From a checkpoint of a small transformer trained on Wikipedia.
Size: 9 layers, MLP 768 SwiGLU, 6.6M parameters.
Architecture: rotary positions, no biases in attention or MLP.
Training: a variant of Adam for these matrices, 134M tokens.
MLP neurons of a small language model. Each row is named by its layer, matrix (gate and up: input weights) and neuron, and shows model dimensions 64-127. Each number is 128 + 32 x the weight over its row's rms, rounded and kept within 0 to 255. A neuron's up and down rows have the sign that makes its largest values positive.
After each neuron's rows, "fires in" lists the words (lower case) most often at its 100 highest values on Wikipedia text that the model never trained on. A number after a token or word is its count.

L5.gate249 [119  69 184 137 108 123 134 130 135  63 100 128 121 131 130 146 105 105 127 208  88 123 188 167 121 176 165 109 154 117 132 127 135 119 131 121 149 162 145  78  52 120 139 107 139 105 127 118 144 139 140 139 179 153  97 139 156 137 151 200  91 153 145 115]
L5.up249 [ 79 126 147 110 100 108 115 173  96  87  79 157  97 213 139  79  85 125 113 148 179 121 109 113 131 220 185 157  78 149 124 167 125 144 126 115 105 161 141 125  80 154 129 117 100  92 150  73 167 121 155 160 139 165 158 125 118 130 145 128 128 202 127 138]
fires in: "in" 66, "a" 7

L5.gate191 [113  75 161 107 137 147 220 107 117 158 133 133  81 174 165 124  86 116 155 111 196 139 144 121 113  96 142 135 114 190 105 104 128  94 130  94 124 133  85 154 159 100 162 118  93 100  86 107 166 185 152 146 137 121 103 111 117 154 144 127 100  46 112 158]
L5.up191 [170 121 236 140  92  97 167 160 139 150 128 113 101 117 149 109 131 108 148 170 141 127 186 127 133  96 193 112 112 132 106 118 139 104  88  69  89 145 116 133 138 154 148 138 136 132  86 136 160 125 172 140 149 143 115 127 113 100 127 113 101  79 105 136]
fires in: "until" 20, "before" 15, "while" 14, "however" 11, "since" 10, "not" 7

L3.gate259 [ 78 143 138 132  80 151 135  88  97 131  62 119 105 135 101  98  58 145 130 130 167 162 120 164 157 174 140 190  94 113 115 135 122 153 140  98  62 140 125 153 122 112 164 132  57 105 144 143 111 178 124 120 106 109 169 142 106 124 137 155 110 110 120 135]
L3.up259 [111 143 120  76 132 163 166  55 103 133 107 135 112 183  93 159 125 117 121 164 127 138 157 123  96 134 188 122 109 130  99 120 103 176 149 198  61 146 106 113  93  93 131 144 146 114 104 131 133 122  95 157 126 108 144 196 158 141 104 105  60  97 163 151]
fires in: "of" 36, "win" 8, "first" 6, "season" 4, "television" 4, "video" 4

L3.gate212 [127 103 122 125  79 184  77 157 172 143 143 154 140  92  95 154 142  64 115  96  40 143 140 120 136 142 122 192 111 155  92 123 158 108  80 158 115 105 157 164 148 150 110  60  96 128 213 162 102 147 126 135 114 161 148  91 133 153 185 162 144 129 128 166]
L3.up212 [127  85 107 142 166 156 196 122 178 174 169  71 106  97  83 173 137 123 108 152 125 114 120 140 116 119 124 134 130 124  88  93 144 102  82 199 107  78  89 117 150 146 126 108 184 142 116 146 145 145 134 116 150 162  98 101 118 112 129 124  91 113 139  76]
fires in: "of" 61, "name" 12, "southern" 9, "brother" 5

L3.gate425 [184 100 135 128 160 120 126 154 159 124 140 147 172 139 105 136 121  75 160 109 109 165 142 131 150 114 198 113 160 148 106  54 184 116  94 110 124 119 135 156 191  90 157 198  75 136 149 111 113 219 107 137 163 173 134  62 160 147  99 178 158  91 104 153]
L3.up425 [114 102 148 117 129 142 170 134 178  56  49  89 126 212 125 136 118  90 129 142 112 106 106 163 130 100  86 135 124 190 147 172 102 174 130 106  51  91 116 108  53 119 100 154 125 146 130 163 204  75 130 113 157 149 209 105  91 124 118 121 156 193 126 140]
fires in: "of" 91

L5.gate93 [146 145  83 170 161  84 192 116 135 140 126 129 147 168  74  87  80 137 163 139 161 148 135 123 110  80  90 135 119 132 121  86 111 121 139 150 134 111 124 109 134 101  74 172  89 134 132  87  91  85 135 128 101  90 157 117  84 159  83  32 133 172 124  95]
L5.up93 [139  43 137  90  88 133  98  96 142 164  94 156 152 135 115 128  60 126 122 138  73 103 114 132 141 122 159 136 109  79 154 161 115 106 163 156 133  93 150 136 140 147 134  73 142 137  86 147 133 130  78  97 150  92 110  83 129 192  96 100 170 160 140 155]
fires in: "had" 42, "that" 19, "members" 4, "company" 4

L3.gate600 [186  93 128 159 122 162 164 127 139 142 135 153 108 114 102  87  82 168 124 143  97 142 127 107 131 155 183 130 162 139 116  82 133 172 128 133 106  85 106 111 112 107 217 144  80 120  99 139  73 169 147 100 193 108 152 173 141 114 140 172  90 160  76 150]
L3.up600 [ 96  81 123  45 130 132  98 138 150 158 147 156  90 159 111 143 163 173 145 117 115 157 143  41 112 173 192 168 173 143  96 101  90 127 185 157  95 104 151 112 136 122  64 141  96 116 122  77 122 110 150  96 106  84 108 140  98 157 172 139 174 106 113 169]
fires in: "to" 24, "in" 11, "season" 7, "helping" 5, "konstantinos" 4

L5.gate155 [ 89 176 173 139  54 114 166 102 149 146 124 168  53 196 151 149 126 163 188 180 103  84 155 178 126 192 105 164 151 116  91 174  96 110 136  80 109 116  91 198  78 131 116 130 106  87  88 111 142  86 126  91 168  93 140 124 116 160 124  62 125 155 105 137]
L5.up155 [103 162 172  93  77 156 156 127 154 122 146 102  81  94 109 210 130 126 128 163 120  83 162 131 146 142 105 147 129 152  80 202 192 140 100  72 133 118 123 145 111 136  32 153 114 133  99 127 145 133 133  93 164 146 131 118 205 114 136 146 111 165 139 103]
fires in: "for" 19, "joined" 12, "and" 9, "lost" 7, "took" 6, "director" 5

L5.gate549 [113 151 110 169 116 178 180 104 145 125 136  91  92  74 113 150 114  82 131 117 103 104 149 120 116 107 131 156  99 102 153 110  51 136 108 169  92  89  90 107  73 145 112 137  52 100  79 170 104 150  90 120 128 158 166 120 161 107 140  49 110 127 118  84]
L5.up549 [142 174  72 127 164 174  81  77  86 143 152  82 110 117 134 148 175  84 180 158 141  97 124 105  96 140 111 149 108 127 126 105 100  97  75 139 120 141  98 127 168 167 175  91  81 145  67 145 114 146 100 116 106 124 148 119 124  96 232  99 110 143 159  54]
fires in: "not" 25, "and" 17, "identify" 9

L3.gate62 [ 71 125 117  95  93  93 117 182 187  67 103 171 121 105 109 122 148 107 192 138 177 144 102 157  75 118  77 133 122 100  93 164  82 109 136 127 123 107 103 178 118 121 132 129 127 149  78 128  91 133 204 144 128 131 131 146 108 154 134  40 112 124 159 100]
L3.up62 [160 183 146 148 145 173 154 127 127 130 131 134  76 132 149 129 180 151 142 160 156 165 103 164 127 115 181  89 113 104 102 157 132 128  81 150  99 113 112 141 148 107 149 160  50 128  65 133 137 138 124  61 131 108 103 130 144  91 153 139 133  90  79 132]
fires in: "like" 15, "way" 15, "few" 11, "week" 5, "how" 4, "never" 4

L3.gate338 [129 135 233 129 132 130 131 102 134  88 123 129 153 147 178 140 133  98 143 140 123 140 158 130 103 111 102 135 128 127 178 127 133 119 126 145  91 156  88  84 147 138 160 189  70 173 127 127 156 198 102 150 170 153 173  95 113 109 151 129 127 124 104 135]
L3.up338 [125 157 156 102 178 144 133 129 130 120 142 155 189 131 146 133 158  97 104 115 122 175 111 142  87 130 122 151 112 156 137  76 152 128 158 138 101 147 105 134 199 162 133 143  97 138 162 124 174 143 114 145 122 151 141 130  66  77 109 108 147 118 146 191]
fires in: "of" 22, "film" 10, "army" 7, "1950s" 4, "arctic" 4, "justice" 4

L3.gate633 [110 107 161 140 149 132 119  78 140 101 110 124 139 167 176  81  32 127 126 120 139 117 156 133 123 124  93  45 121 142 138 162 104 117 116 143 129 143 133  88 148 158 194  78  93 120 124 117 155 176 146  82 121 146 185 123 166 142  85 175 126 126 118 158]
L3.up633 [149 155 154 140 139 103  96 138 149 150  96 130 160 156 139 111  95 180 113 161 139 135 124 147 141 120 117  87 149 106 101 110 111 120 123 136 107 178 147 129 115 153 132  74 103 108 205  68 210 136 147  96 122 137 185 191  86  83  53 158 125 121 178 132]
fires in: "music" 21, "way" 14, "song" 11, "musician" 6, "songs" 5, "title" 5